{
  "num_hidden_layers": 10,
  "hidden_size": 192,
  "num_attention_heads": 6,
  "num_key_value_heads": 6,
  "head_dim": 32,
  "intermediate_size": 768,
  "vocab_size": 2048,
  "hidden_act": "gelu",
  "norm": "layernorm",
  "norm_place": "pre",
  "norm_eps": 1e-05,
  "positions": "alibi",
  "qk_norm": false,
  "attn_scale": 0.177,
  "bias": "all",
  "tie_word_embeddings": true,
  "parallel_block": false,
  "init": "normal",
  "init_std_qkv": 0.0206,
  "init_std_o": 0.0206,
  "init_std_up": 0.0206,
  "init_std_down": 0.0206,
  "optimizer": "adamw",
  "learning_rate": 0.00159,
  "beta1": 0.9,
  "beta2": 0.99,
  "weight_decay": 0.056,
  "lr_head": 0.00622,
  "max_grad_norm": 2.0,
  "warmup_steps": 464,
  "schedule": "wsd",
  "decay_fraction": 1.0,
  "decay_shape": "linear",
  "final_lr_fraction": 0.02,
  "batch_tokens": 16384,
  "max_seq_len": 128,
  "doc_mask": true,
  "train_tokens": 171700000,
  "max_steps": 10480,
  "dataset": "wikipedia_en"
}
MLP neurons of a small language model. Each row is named by its layer, matrix (up: input weights) and neuron, and shows model dimensions 0-191. Each number is 128 + 32 x the weight over its row's rms, rounded and kept within 0 to 255. Numbers have three digits each.
Before each neuron's rows, "fires after" lists the tokens most often just before its 100 highest values on Wikipedia text that the model never trained on.

fires after: "s", "ab", "es", "it", "%"
L3.up219:127124137070097092147105166142163146115190101157116170141152069040116123119167106140115117151079105136181139109133084089138075141191192125107076154096129124116097095120116177132083136118078131121107144091148087127145136098100124167100123067091182109196081111108114133096120163189156162121110092132126092104147129129166173102144192123112081163146149103074088104174128164131131156158118133091083101145149124097160132102136122109193158188091154190115092133153132118065160141169119130179141134184165113084130082133122103196129160083203114108099164091115110093163149139079110144109

fires after: "-", " in", " the", "ad", " In"
L5.up463:025127119139058187161153133148112094087118104103099108143161178149146110132108153162119028100134147153105172117139081101085068140112066114140117144109128087126167091123139117152120134123083162130092155118153114142146165094128134060113145113120156099130008045102178128139116159104122112171120111115122121116181158083124128150138159151127144139136126113144100149112124145107228094090092085164174071154147116099143120164070113161134108167122137131129155183189122154187114112118153135140078169160153112154164110123162095151101140124099128131163157181158097115130166148159095093086

fires after: " ", "-", " Ma", " \"", " co", " G"
L3.up656:158107160167130105103132143129000085086162109114104115093129142139144127108102129111117014154157159135188085133084105125121154103154054153144109114121194160174140090104164146160165153094135119130149158144169135165133143134118176082129219168089091184148106142105140137127138139108178127169120158100134110109152194157111114136197133154157102154129057084125134160157144074123118133087174071113123084162108128134141088083146097122141153161186155072162160136158144081095136143124166093167057098100128098100161095096124140127097136096123137132111151102122124108105161156140118099096

fires after: "\n", " ", " co", " G", ")", "co"
L5.up406:156107124144128089137155155106134116067161088091172108119100121160153089083160103210083098082077160201124182127151122121125180134185123118153095094167120164155122137120136159159066188121144143097110128059157099144131115111182127077123133128140172150132128100206129184172142129104158120087116117082174042114093042116165116141118133163106105140071129092131125138163165119168164143155147110116155126172116136124087106143132082075135146156105171086121097107145126116100141119143120123120117198159138142037131171099052119154122121079114127142182152134111069102129089120147164107122

fires after: "\n", " ", "t", "T"
L4.up274:159134143143108144152135140108117101122087085139081127141099141124171138080155126101122072097120133130153111101158156140101114096106120144066134108113161120169095137073114175209083126069133167138121160142123095119137131121118127152167195110121127095163092148106153105110159140095196104094164092084101112137139120129155166156162170103255129143150161119184223130140105112112084138164157135153101054156121139113082142111094121154123186092162130086127145136103130147122144130098134108118099098054159146145181148085097132200113226111071134100115156127146189146132107169119110063116

fires after: " S", " T", "|", " P", "-"
L3.up96:053160133148134112183114112132164103134156135100138120141116129167174117189165139188119135129085104219111154083070104102177131102154100104093162127133185125157159100101182145142106136094086133099143158104161056098131130100131178101136103119115179114154085097152160110159116159122118146080144096096152115099159156056135140165165071112176100152112107141086146166122185084130108118088179087129111082173228088122141145143175062154132119184148161136184096123139117169074149130137118106106087149121122142179121109066080110115133113151136166105149129142081108145145079093080119100139

fires after: " in", " ", " an", " ex", " In", " con"
L3.up507:069105128145143133165116157183090179111161064105141125044151089135151144120155138207183123130107118147123131144144096092095105105162193147132061093126148081151124140106092198175136109118136147094139176177134039135135129151148149112114135115185084086117110154141172070102113112185097107074190089134141149086134130104169119144182150145147104153124178093124075125054155153131180078142188115157080122161167094049120131134163105128128127124133139122139096145111127134123128128116173134186098148107139139130154119056080091146102098090097125152110081151099158138121154135075100148104

fires after: " ", " the", " in", " U", " A"
L4.up337:111135151150187099163155136143120096146120135162095097132086109112153079123101132177138128122102127149140133105162098101065083091106081161154008111081153068163133147148118180133158161088084102074128186116123094161168158119110134146105108161109131102104151117149137090138100141121108150121177152127115090101113106145173121160138189134171135146122131159114120137085136136081182064134206087112167123163111108079050125089152078149154161119120142093128132131113126122190128149133209148162067153133124088146124126146113089187066183070117102164105104176154135098095149156096193137105

fires after: " ", "s", " f", " st", " \"", " F"
L4.up549:104172152173100117129145111117099090111140066160175153107083079083182098097092066085150095151181178098124148159158128105089103116134117144112095139105167116174075081140091121144099145089131165155132186140158162177128129136122132117130118108127089150144121126139143109127145124162102169125176153113129078097176139085087158147136169126130122183119099066131153132093125080187153133099121074187075115179107132131175107144115130123118202164151146117176074118116039156116183118134126128118075124135088114068134183120140138117169091110189138088186166175101130132081153123168105131042

fires after: " Ar", " De", " P", "\\", "s", " dis"
L3.up589:136120067123178123198112140162153076155136159183130117033059162126165145092124072182171111151176098149178109152151103122093119137171122159115117122125123086123151083104062133176124164108116118112149195088131101097139130092134145138092189073127180131101082105099157119137098144172153185133135171091120121067138125131149132123110158142214109158102123109082133109100120119099121155092128097160103070175147143150093125139092136091165146060135126128140152133100177178187161125155172061123131148163153102119163108039134106090110124156100132143120108094101119115116181095114172111123

fires after: " to", " be", " b", " W", " w"
L3.up156:128129096098133105135153130112118135123168140157093125097176127092165088156122153115138110075068200118149061081119098118122126183112181104181114082122171108095149115135122131115183132111107135142125155108125117106130143101141136152110168102158065111127146132127149107142059191108126102141094094044120109068091059150114107129109194216123127127153128143106110195141191134124125127138136113139187119148141099076083151061151127158154110123116131143140087139148160178108229116143173093171125158081223116104163110071123122170091121139117126127132103119113139114063173161114138147077

fires after: " ", " p", " d", "t", "b"
L4.up659:110160156144141128126141175148095083147123096058106158127086137154133163095093142107097138098144137150170120065138111134149102128141113092146153039164161123161149101102153158164169171061078131162146150110143110112116168150126138048133198072161094143127089121092151104150140113110170133139171079067106122121157086155089118109130138100157122152077197122129106175102104168139075219133181161142115079155164132142093125116096048127124190110092167119147105140119150142094146095160145121168140075175135101137094121082148150160154209130134088195087158119117120125149142111154082102109

fires after: " of", " to", " |", "n", " by"
L5.up249:132107105117097152119111133104072099134103124146184156131120140122173103155062150138135104164145102167158151152101116066119086079120117116148121137117160127120118101145080142094079162177133182097065163090080166151150134083165118098108130105105107145136120196114121129169084157210144099158139141130134163119105130151131081192124179143135120141021114153131164170144158159076155157143073111137126092131132113004149087188124130154141111126108112168106119141193102140133131163110164129168116173111150156180106143114113099150097150136128124177126084183158110166115053108143106138051

fires after: " the", " a", " A", " Mo", " co"
L3.up657:130149150140093116123137176145079144152166125106130138108098097138167156145131149120194118122096105175111091171098128140071112103132101127107053118102142169115118123145102144144122103156118151109125123112156098176129149082123183154169121141134179095110135138129142140074065164116181121049150131052192125108144169170118047135162176130123137149130087127114129125051111155153160070083136085107073064140121099095168137130165101152119145133159163077124189105112101159107180131118199121158116162063145108112142164115117092108026110119157124140131153124090101209125111197130145142165

fires after: " ", " (", " on", " U", " p"
L4.up155:098161127139108062157102065177097129121134119127074120079131154106188136111103116127139152075179117187154083167134131145033126108092142143077121091125144063130154123136138147139171109092141127114098192139155049114124163165123136138114193105035091094095113108126180143156133138139158135079182105105171156066116140100087152085139130143129091179108089112217116174114102169167143147136152098138168120173120127170119114097088112078125141194178159134126155142126104130113116128110109132153085102143167139076160126166079089127080134100117109149161163145137142165124206133110137133107

fires after: " ", " f", " g", " long"
L5.up179:117155161177148112071133143113103121110144114172113118105110116141144106127134161096140078140084171193186134170089106164068162123122133116124071083063141139106061130128179165185157092175141101122137165149133147152106089118123128109097096154114104132120158110174163135077139167129104107084134151081141116143160135202136163142136180106219086137137112133163097141100143120159117101111125154102112177177156135054084109108157110176135131118154177128108120192128089125058178069170177133131093120158118134145119153028108112125147146132096129095155127162143157175073059159086101105116

fires after: " United", "s", "it", " S", "g", "er"
L3.up766:129156129152079145126184120105120152142185038103174112137111168160143130116135192109056084120087153115149148114122049089138079140152148160080092111097176108142128169118156140101140125119117112103108127126063123068145122136123117101167080115132116142154115074130189129081021134179095116163180098169136114121156169205166115070153177144095159184111117125141089128136118098084133113147168127133091149157142122094129124147175117152129093145165196118199138135144074135124123123110115124121123130121088101168143154154100135090074202108187067175126160142134108122112116092113102097138

fires after: " P", " M", " W", "ch", "w", " p"
L4.up127:154206084164140068123102116096176094189096161162105169084089179118200092146101116154087110157102085156164090092067079139101136114122121148080120064131095158115092090142134133153203173091143139116090162095123060128156098121132138159122160144127156148114122107092151123141086113136151155134179145093174100145118130149160154085161172085132113135135125082089223126080140102077127151116147134095129113173185152083111126146113082101130147149173111097138095169106137159166124158140147089109117142097086102162167109069093149115116143121110147121144128164062177125115152138093198096074

fires after: "\n", " the", " an", " ", "al", " \""
L3.up639:087119219110149126142097093181102102132194089102062128113137112051149131146143153118181092189129101133109054120081113147134112124135101133122137149136171120154115105135153161133196167158117114126131122126116072129141155139105141143062171163107136143145115131169170073122073140112144132146121094101129138111111162192062098140164143152121103118130125109134119153126161172183089109154120169069142090157103133129136134128198060161128118191090101092133074173176109113154152157158154094212081066125141121114111124100123110094111160064175142156141102115095060177145099148114098177152

fires after: " the", " A", " in", " In", "In"
L3.up704:143143158144136075123070124126124127109139165112097152099082083125171089166118178177104120193104173177086125090069095113093080132115151138111095156125100131163139142109112168121100150127090157117164146123100114104088197118147214144140149178157071140063135150139121150097103129103096149099178093137106171051120145120130068090190103123185103154067111104080124160182187130133123073119108162136111129169116115091153145167122133134159146082160167120123150162130149152163112183132131146184068163090128160104133128097059144118097136076146076131107145129171116168083110095073163103158

fires after: " ", " C", " a", " f", " M"
L4.up588:148138200173132087108122077073108087103104042141103110117100039126148105156100101132153113159109111118176124177135145150114154126168145131133133157119114145146082152117145149124118155152144125133116166119125159161100118089126147129126142106137101135109101100173091187099182189141124118102133180086103110116127129118148134147117152197148172141163121093083169106060122084139222086112117107153095152202109148098094086131095156149148149172170163105091096187141071093030146128143152104150081144155111152133171155057120080148135078096096086128163116188112123116087125157126130164087

fires after: " (", " No", " p", " Born", " on", " date"
L3.up642:139182189168096084128102060144133143112118105131142131072091139141177137141131136153061154121112175163093117161170161142098062154118152152086145106096159115200155086117094216184081136108134128155078151074088119133098094082133163146135155156065135153124101128134169167123138123130154072125112115143116108067146139093050130140130108143122106179072101125191135129109130143155115141144135133086188073174129119167142123162165116117145158147128139103149154085100044140147220118091135113111086102083168141108193169151081127128118144111163093130117128138169108095115112097133108189112

fires after: " ", " ma", " b", "chi", " f"
L5.up91:147134168112188086125130182168084105136141131056092145072084097097142092172065114165146078166083138087143124102124135115105125084143085059177149091132105113160172107107118159149149129093140133159168146179157123168140149153098128107159148141148123138100122171113131116126213163123114092144189145113129043136102127097035081089145124153157185227111116125132131141114125137182149083158149130114108037154165140167122103107147132145165151106154122074112119133100127123028194097157132122143108107152129101142116130116129079115107119150145086147154140123156135151100190137107136126100

fires after: "s", "ed", ".", "th"
L3.up543:100132108123143139118120091160137104131096075172105169116104114087198109132072179134143076158207149099104107126159102105127140128119124125117151100153160065199097127092164199201150121068101105157172108111139117162145143122169114113111134097156094121176096098096186137074128137166163137122143180136077084128139144118122090131111112168140109141066157111123124074093131155145118134173109124171145087139102136124077087145153129096099191175072113169145100154130122110124237156207108141173118157118151135097101181079085157120115184114101135149130172113091087114082141108142109080114

fires after: " de", " di", "ter", " Di", "vi", " De"
L3.up402:156136113129133106174177144173117099083129091148103162106198071066171099179160105110129114140173110110103149158145165134116083089145115129117092102099077092094107128141115102163153145137142144093156149049091142139133085152193168162197123129150087097129102116147150146076116112158149137114143184148194074112123143112154090095171117155138134118160115114124147097088071101124182079083105133157120101185105101106151123189092093142142169109096130124142146210158144126150112196126125104160111147128157185106170094114141147151109134085178074112105156131099084210111156123095115057078

fires after: " M", "s", " S", " In", " sub", " m"
L3.up175:093132117143105109105092163207120024111151134130175141126098115106167134135083094133126085188079150089209125143172102109144104054122124149178124154105060118141138037120103153140087150101165121130148138182070112127128124127168147114125150096100140150153110171086136103138107136159128162151145120153152137113185158098118191124161126098113127185128166042098168112088144105118115150141200130130150105153110109106065111152102168121131110177110150145149071194178104155107101167094101108141147091150117136145162118092117137147144122131167121106165109167149190107129166078077149102068

fires after: " ", " in", "-", ",", " sub"
L4.up101:057120134100131151119143164175065083119166142112113155136119131124132115137102129140152089178140126073137082159149130165092082107095092163151101112151102113159108094141085120179163086039061133156155155135190135153119115123174148045159187128145090160135098139130149156161117141138199096083161114098188117105190130109135143061153105129146107172111133097104105116123127166100172086110171193082160100158181123101153069092102161126115155113139147155081100158188167126098111104165153148223126164124098079108106068133151157135169138103125102106131146144107095169106143128157145094113

fires after: "-", " |", " re", "n", " ", "N"
L4.up177:140180116124148136140126125134132094115088106146144143113151102154132133196093078148175152168112132084087177078099171066169107117133128116108180104105153111160076161147100166126134161077108158126076202084136161130100095106035155133095144137082180117139079113147157126146128121108127111134138101090151091064136104090160136160104143205162172119108120155143115160105146155090193074167090124159173153195129080101143159157114110115134142129119157022085057185155129119103131164132125103132107166081147075074105120059110169117129154099110144131114111151142099123148149131124145163165

fires after: " S", "s", "t", " ", " O", " De"
L3.up702:105221172143074098135151131225120100131127111162093126156112126087142126159149137116082091171120102083107095103197073112161128153169105108070140105108164088154128115096148172119118141094137147132106169123092126121157101166095153133135139098094101145152027070094159155105100184093149143163151123109122130146139157142154160144156146156127097140143080159149139186147132110094075083097146112081104141139062119082153150131111071140127149102186146168089125124122099182113112164134109046109124177126180141113164066133082079094128152104160128199136123082104167117151173104135116093115

fires after: "|", " In", " over", "-", " \"", " out"
L3.up372:112114087145133117150117103143119079123097121153148137104154132128204113173090097152118104162088140163134110151071117099143117101124111116088105146144176110206109029160181141144158141079101143100110136124167133163118120121120141088142158133136153152152070155132183125122053140179176101087132095078096094133154116126120192155095130060157136111096155089106134173086169150121190129118138077152160083177182110125163104184116137161114121170117097152123090132153071105123141163147153115164062169096121112122114140070174161163142152093090137123132084178123155156115162146118158019090

fires after: " ", " (", " U", " \""
L3.up48:160171189152137081116123075189084097118173057133133125082129051089203122126132116175134124115125159115182124168150131154105118152125144096097124102089166092122116103112109187141105142111157127102123121132093096119074188134158081096067200130129063170171070139089164157120151172133096149134136155160102128129102183154101125152105107133165116170103131096135181121081152135182096142110150192123102139167121117080117056110143134090166165159142160157175052138164088113094157159132107073139151095179147139097128170080087091102124121125117095122152127173166109128128146171171146106117

fires after: " the", " 19", " a", " The", "|", "th"
L5.up507:051121104163067125136114151126130159153165132120099150116098091133212044097104066184120088149091148144158148077133117131074092079203140169143072109060120163190141130124124154130109132093145183143104100136075172132145121135131190105127122125095132117110101118150115139110089128128131096102163135090138202117163070108133148083131122120161142203108191101127137125119170142133157093092106119110154118151255134081122163117135093095142105091145173047104090190117120092134107145125181158138109171123122104173148147117111126155127140098138129139120173147122134143123128087121161130103

fires after: "s", " St", "S", " st"
L3.up391:103186160197119171074106086104172125141139082150126083051099097143120100139111100072095151131168128130135163169156077182113091133159129156090127101055131155109109142112132130112102106090148114150103164183100118145150112096115140153146135126092158202129081141163185143086086171137153149031156122119135108124170159124086100083118165171127154108130111133144170089128134126108113117171137121080065116148113061150190131148119123096112154177133158128186082127120088106091146127141230108074128140187092151115122152096136151102165123123137112158129132115059170156144159176110106081144

fires after: " S", "s", " F", "f", "e"
L5.up570:160137094084134132151166156154169116135122101171062163121092104151186063088041101116068117116105162116157150097166130071096111101141112122126121130116157167126168124099089142170131118095110101097157131181101166147161084117109188105159158095162125152105120080095146059135078203105128094151174142125090142120174162148122172117149158178116196163126088122108120152182126115106109117137089075206126071154139120139120113148181149165120105127116132127173131135113090077101185126147116130112118133089111142121183107092085118083125202115113104095139150188152160118125118166075145051101

fires after: " ", " re", " c", "ian", " f"
L4.up84:137114142164110172117154149166108130124089099129121091134130152148154115099127185169170113194129114130139081057111143135047167122125123127104131093128126160160062174138147133192099108106128177143157126104173135138126055163108169153084105149130124137069121151108155118088120139125131044107142121081136090118089122191067064131130132159192170182071088137175142159115108152081163108161170148102160116140115135134170136125228100104119123089142141116087173185110110097121171107149134095065085114104154141115137162094093169147099130066081151137133119193137074125139118133115075114143

fires after: " ", "-", "s", "t", " re"
L5.up186:071198175172134082071090092173132083160111126184085082076185135155160074154114130136140093199098128095125084106163196194103078130109108122178106150059121126187119157143120131153118172075119133212136178152130097145139131111101139132076207115113140183153088114117096128145144132091112067184120110063117107121100137165101151105137128151119110116145111143070117148143099140113151170132147145137149135161123111136129090109131064139163143123159156118160095161189096093091157149121153140158096119153178128149104054112153110141113140128118133130085132191144130152158133189127120138077

fires after: "-", "n", "re", "–", "L"
L5.up347:111176154130100132091142150149072060113093121074125125106132065121093090151106104077095087169144176154094154139159183139155094152153089127163101111100108073150145140104075083132173145103121148128073192151138194209135088054073195128147116147107209132115122086105128069131165148133190129119097145125211096113120140130060182154144138128113116158107112163160107153107164117117130147132097093136143128165107100132106082117081121112153187148107130124109145142132132089092094149174157111095127138103128145109115123109175128117119164139140104052170158088082134133191121190102126103143

fires after: ".", "th", " ", " W", " h", " wh"
L4.up739:081109127147132102135153145117117098058113067154080134100097129058135128149068107115126134123112172148122164136171122168095104086157175187153117088125112134120155170145140157120125181113113122162108128090134095204178105143107103122124185109143135148173138113093109086095158146142152123100162125069106125111141109106069076129198170150112175118052189113201117120153140129167139102193114151143072138138104121139101115118123106129125157094090083116083118157166123087087120121181149138195096116181097170195137168122146135187129240118107079118123137142138130178103112175128100143114

fires after: " Ch", " W", "W", " wh", " h", "-"
L5.up259:091115109163096093137108134146164124107194131089068124131131122057113095120129135124068124101177150096168158087153114140063151050144118083098137148088166107109118111115181118201121188109049123134124146126088124130135160102114111193091188125112113157128102110125155164113109150148106174101153142081084110131136120216134158125158142183181139110101164044082150116138136130143145131151083137093103124146100081086185115146112158105174149144154119106158112129146157106107130121203163106169102086167128124174145134085100156097159163117126127125127148148101149119121186200162122062192

fires after: " de", "man", " re", "s", " De"
L5.up76:048101075109125108125143136126132125146134100164154201129142168089151051124110102104158127150184107104120139159164018083048146131130081119148113076100128110168132080096052130124163158136104129179141121100129075145145111070190141140144108143098119104097110119125121147096081173167119132124173141139166143090167095080175074109207161174157110133098127158169134095111122132176149091115168100150157066135103137121075164157101147144150130098119150104164174138153152185188166125200148111173108142113130185121163125154112088119105169134143128092109143105132113165115157142104125099140

fires after: " ", " F", "T", " sp", " O", "b"
L3.up121:190174127120130102148217145172082137143127098116120145105096131136156172112113081120085110135129125121185082098130162130068099091175095119130142101192155095168122095103164104196145084089136142141184151181103123117117127119156123181141172117141053124128108124135090150105128119112159129104198132065106124154124115119080097106167129142163135134116095123108174166124099102086117179096167132204076118161117063099177110124100100137171139159142157097179086148132144084070151095155146116134050098096172139143154158130074112143150163116078080162106197168122136121127144101181120084156

fires after: "s", "\\", " De", "d"
L4.up473:115127125106129121221152099139158120161099106106127148161106131137173085195122128126122114123187101183068143105168073082141091117134129094097146096110134069158110116109163066154123124101118101180141129091099109141167095078102123106146101100145114117138124123174141116098073176209163176100129107143141135112182115111100107130181169119193111126059137149136143066091147136094155111128174149186204073145124103127131192178114137081138143152077175115153139120159134093141133124220080109148122190147121138113145141117100085104140195147140149152075128094103115128130093093084105079118

fires after: " ", " st", " K", " h"
L4.up724:135160154110129121167115142165121094114185129147150097121074116083162129157030118136102155159151106112102069096157158168112150134159140201131142086103166157141117112146167150120080094090087126132109136147161083176139122112137111124170162137132102197108069158129163106114123161160185168087168175044169114104155097114079122111103144131132115146061161126144173175121183123100116148169209132137117031126098141157115134111128150084126231115138101119145157111086094111068135097126143105183116100153108141104165147137144148138136145088098124131146122115046117104137177139136078145103

fires after: " |", ".", " to", " ", ":"
L5.up215:097123107165104168056155141144069124119102129205138133140186095130131142136114106089141093081140167092149136114125166149100109103120081098149065107161139133149108132130084155074110182126190149169094157047117150119130148191133133104110135130087102238175127155108129079163207173131139111123114109156167099098086149122081089130137148141093098139051196140124112101141134112143169062102114072133139072159123134069148130161092128146130117088121113115089113126172110106141195149213137145108134134125167133169138112136136138163121130127133136118166118125188099110101108144131118161048

fires after: "s", " S", "os", "k"
L4.up203:059132105101141103148094170134116122124166104105134119159108110094135178170141147128105093153076114195145114068103077123142157138116162165129210141133156108094095197113118157129145109092083124124123187187116173122146138077133151100111137041145164147113086133094093104123107091149154137134194146146165060077160163093138044079158156109140077107141135142131123135074162137165116138184182155090073131145181129161160145133144131118153183124196158090126114100122108168104132122184143149182112110090122132078138124110092088102072189117145108134117139141109132130143147087099073065134

fires after: " ", " A", " a", "H", "."
L4.up30:087111119118153153118155082176115126150111086077156091050125116148115167119139142117158099138060162131110169126047133153102123107168138136110080107133163136112126141094171212111125107115151200144131101163143046099170122073139151141116114133108067117077113114194136121155105180132167125089162123086106137105098175139126088164141123126133120139098100039087130101053153108104138111152141127148088132155141081058147142163172125124154149127176136107164100185165098152100143137163169086178115175152107152076190183147085117166160129092095117148148102157103136098134120169083100134166

fires after: "ro", "c", " p", "ri", "la", " c"
L4.up202:054123151164089137130128181122160066116101142093124072085100164135138121194103106168170074117124106091133081078128121153123161155137085147146140102105083167079131122133127103172095129149119133074119114104115098170177144164222121143178136086125126129115088093104134196076088118070158120145114133159057080124180135179084144128161122102182106153142181123121146093119160159113172177123096131114124123130142157062137130210169157150132133173152074163154156143160082099132133158153145094109182153160158139146138117107090108063088133138135062131191125161110118140133093147119124172126

fires after: ".", "air", "ed"
L3.up88:138165137089052141139098126123148145174168129221102148129106125101173154075123175142101124173134142121066174130162101131107143129123148104155093122063143034088159050077122159141144123091139111174070147098183112162178116108124144178130094160106138133185148106157172120116133204173184103078166082129098138112153135122100091121126124090105114138141115158151125115126108181153089109128061102078139061143150100111133122098114158072157152117086128170107137083158086103097175146170118143136111135171168085127093090084105089185134124125124111120181131111109146137161164148079157151146

fires after: "s", "us", " ", "o", " f", "t"
L4.up49:128161102117171097114078185121144086116145157108125115084084116162132139136099115146139070159068118091115073141174146145113068112152168100184148135119100129148160044127072177109160126094117094191203169126105094113153179161114130064107100107164161188129095144081102140129178158177176093133136112109093131086189149119090110083148181090175115161163134144116164167149154152165132139176158151136149085165092116169132095137122108032182146077149148128105141150125062143101099125136106138126111123137138123134101116097135127121166162145144102123116136164104179111091161118114157125033

fires after: "s", " S"
L5.up492:127130172114135126119120195179122103102183035162121180128082107117138043149085121137138114149061162136158095165150097130068119112132172143173085106072162182120122113124122165161106193089127095136117134165118075159169063108111139091104180152140109166163112134103131130129110156150154111124097087160115134127142177070164146115161194105098155130173104135047139084138215112166116171122189131098143128149130133140135106145182128143116136160100091104149098137138086110122140145114095104157102195163114146029182136112120121152128118084155120096119139155162136148147087153096144117087

fires after: "==", " =", " ==", "\n", ")", " He"
L5.up744:154132132053143066120144124167108156150118096055140136111155086137159117127112120147076082137069095162145108116170185146136110156142116140141135108178119101119149114049136186184153124121126164157135116099192138142130080079155165138088123115064117136137105096107156142168145108118211151105187101060128070120164093117102065066086134153120091177124155105142154147136131171141069113153117121113158078146147153139103124127143132107125159149153116097161100086120114127080203134139136129152123124117186208076175135095142119187109165063091112171125161114135156159155178107066151125114

fires after: "\n", " W", " M", " h", " (", " m"
L3.up386:143119138075148114128117137171120103163133149122078136101083158123181156099093048128134059135142159127092140090089152162097129104099072135133156135147100129135100161081137132146158200101075140124137168146096098142114096132179121152080166168106137183087124113082114121121108137187185143202151125078144108107194123175153131121122160129143109116134183072095168150129119117107099135144175169074080099152182130100117118162154130182104162134195085155126018161102135154169174116134132108176084106112069126123158122103135150161169151139167123110094122113113105072082147128114149130205

fires after: "s", "ations", "es", "ities"
L3.up559:130163154148130101146122148121151127095099062143156094074125132128155137093138194130195075102117168129154086168149076073080145143174175156096097120138150154134104150104127234154135111126107126182146118128083110110137074136152193132125121110101152124187079114155153137062061120126132144104170121143108042119125180143075161087181135121171068171144123112103114104110137127161073091079191152123144116145154125118114165100162127093167103176093159140183130186156101130142165113130115123166158099095112148092106112122072118202136118091132125178064144118106122110121087105126082145147

fires after: " ", ".", "o"
L5.up274:132130119099170094119089130161096130172169138146063180118116091050150143116156058095100078160073118112124078092119119148161126139145099153131126129082166154127123114129121182133163199077116116158097152128139090132162113112120150128087167128111145135146068117139123143147148153175182204072178060105116069134202154072149080085145113126104133202106090095128120125124082192123154139162151078086097159156138084123150114108143129110142143110183091118117115124140058096144160176146114139134114099156195122092088102122151119188135183103172122167131137063135151157130124126159156159165

fires after: "'", " one", " A", " the", "’"
L4.up36:097135090134148118176110124125143107122192149123132111101164161098195166111115132144062116158109135132085097116165074160122144128165142155063130127107124129131105136119110169118150106141098187122148155114086136165113157161186098182119065115061124136094094168155156139077135181157118126069119120063100171077190113172065101132159119160136123176114082085092137162099122121139153090163105155148097104145171098096101129133122186088156166093156133084116145158155123085114128157102215138168176135109155144173090116061091138085158135136115065157114134144040172125105149163103125076152

fires after: " the", " of", " H", "th", "fe"
L3.up726:109147160150121120105106140103099103173113135109054189147138107047103107120100094104100105117110147159110141149177144142081108121156103181112132082081116134147085138124163194096098109110131112198158092114117108144108137143142096094102147111100123186195143154168144149145129131133114152134157105069073150130180167151100125132187170141216101148103169108096156097137178131128122086127115165128137144152117081133091127140141080153178151073141165095119073160115068140111109244111167107126110081154107125149119128149112138133145199088145085121103103154175174163087094173149146056133

fires after: "s", "d", "es", "th", "ul"
L3.up293:169162162118157136106101107141133103150121087149115224133094117117136107176075160109146116160169140130131097176141101136103106122072147124153164104123169105151151091110213144138196101097052116179133155093123147125141089176118111108074154084130124098162141098096125126110058146183119070099109179180112128081183090092079118100134142104189092132105139134134112102093198111131134152153113134109168059128121158126118121133178133137148141111111136138147112140120109127151148114225134123176154139119107104120132078148138102128125158143136127079107128112152074112036130083162014128108

fires after: " ", " w", " b", " sp", " h", " ch"
L3.up629:102123126062109134141101134131137091116143162076137119070122191085131133128145136098118098112090137176166110130176135119095088170171196176187178089142175111089105071166123135181098174122133105165070138125164076090153100099173125118191164149159121112137107156102161125166101175197182171070131118069122102090119116126136105130134126122121143127178110083091190098109174098125188140101174111123158123163097068055084119140164152148137130143165111098156126155129113188141150125090139079170087108109165136094172103048132147187091116116117096136138101135126090119099118120140112106085

fires after: " the", " a", " The", " of", " at", " in"
L5.up461:099100106108178135170157142130114113132118127144098115146142131070221076115069133136120099106181171112123174109135102121115144129111152147156142089114097149122127123129109171126164141125109095123173103124121174200112187124080172144099146131101127166122114146151172141090103142114102180094113145084067090087156022145160109134149145143168128131109193089155168087109221145126127103126135126109113130155156139044091184168174179136106096119103113098109110153139109140089135196174179098123093152111085124113085103088092134139121145131120088153186089137036154179115114138112176116142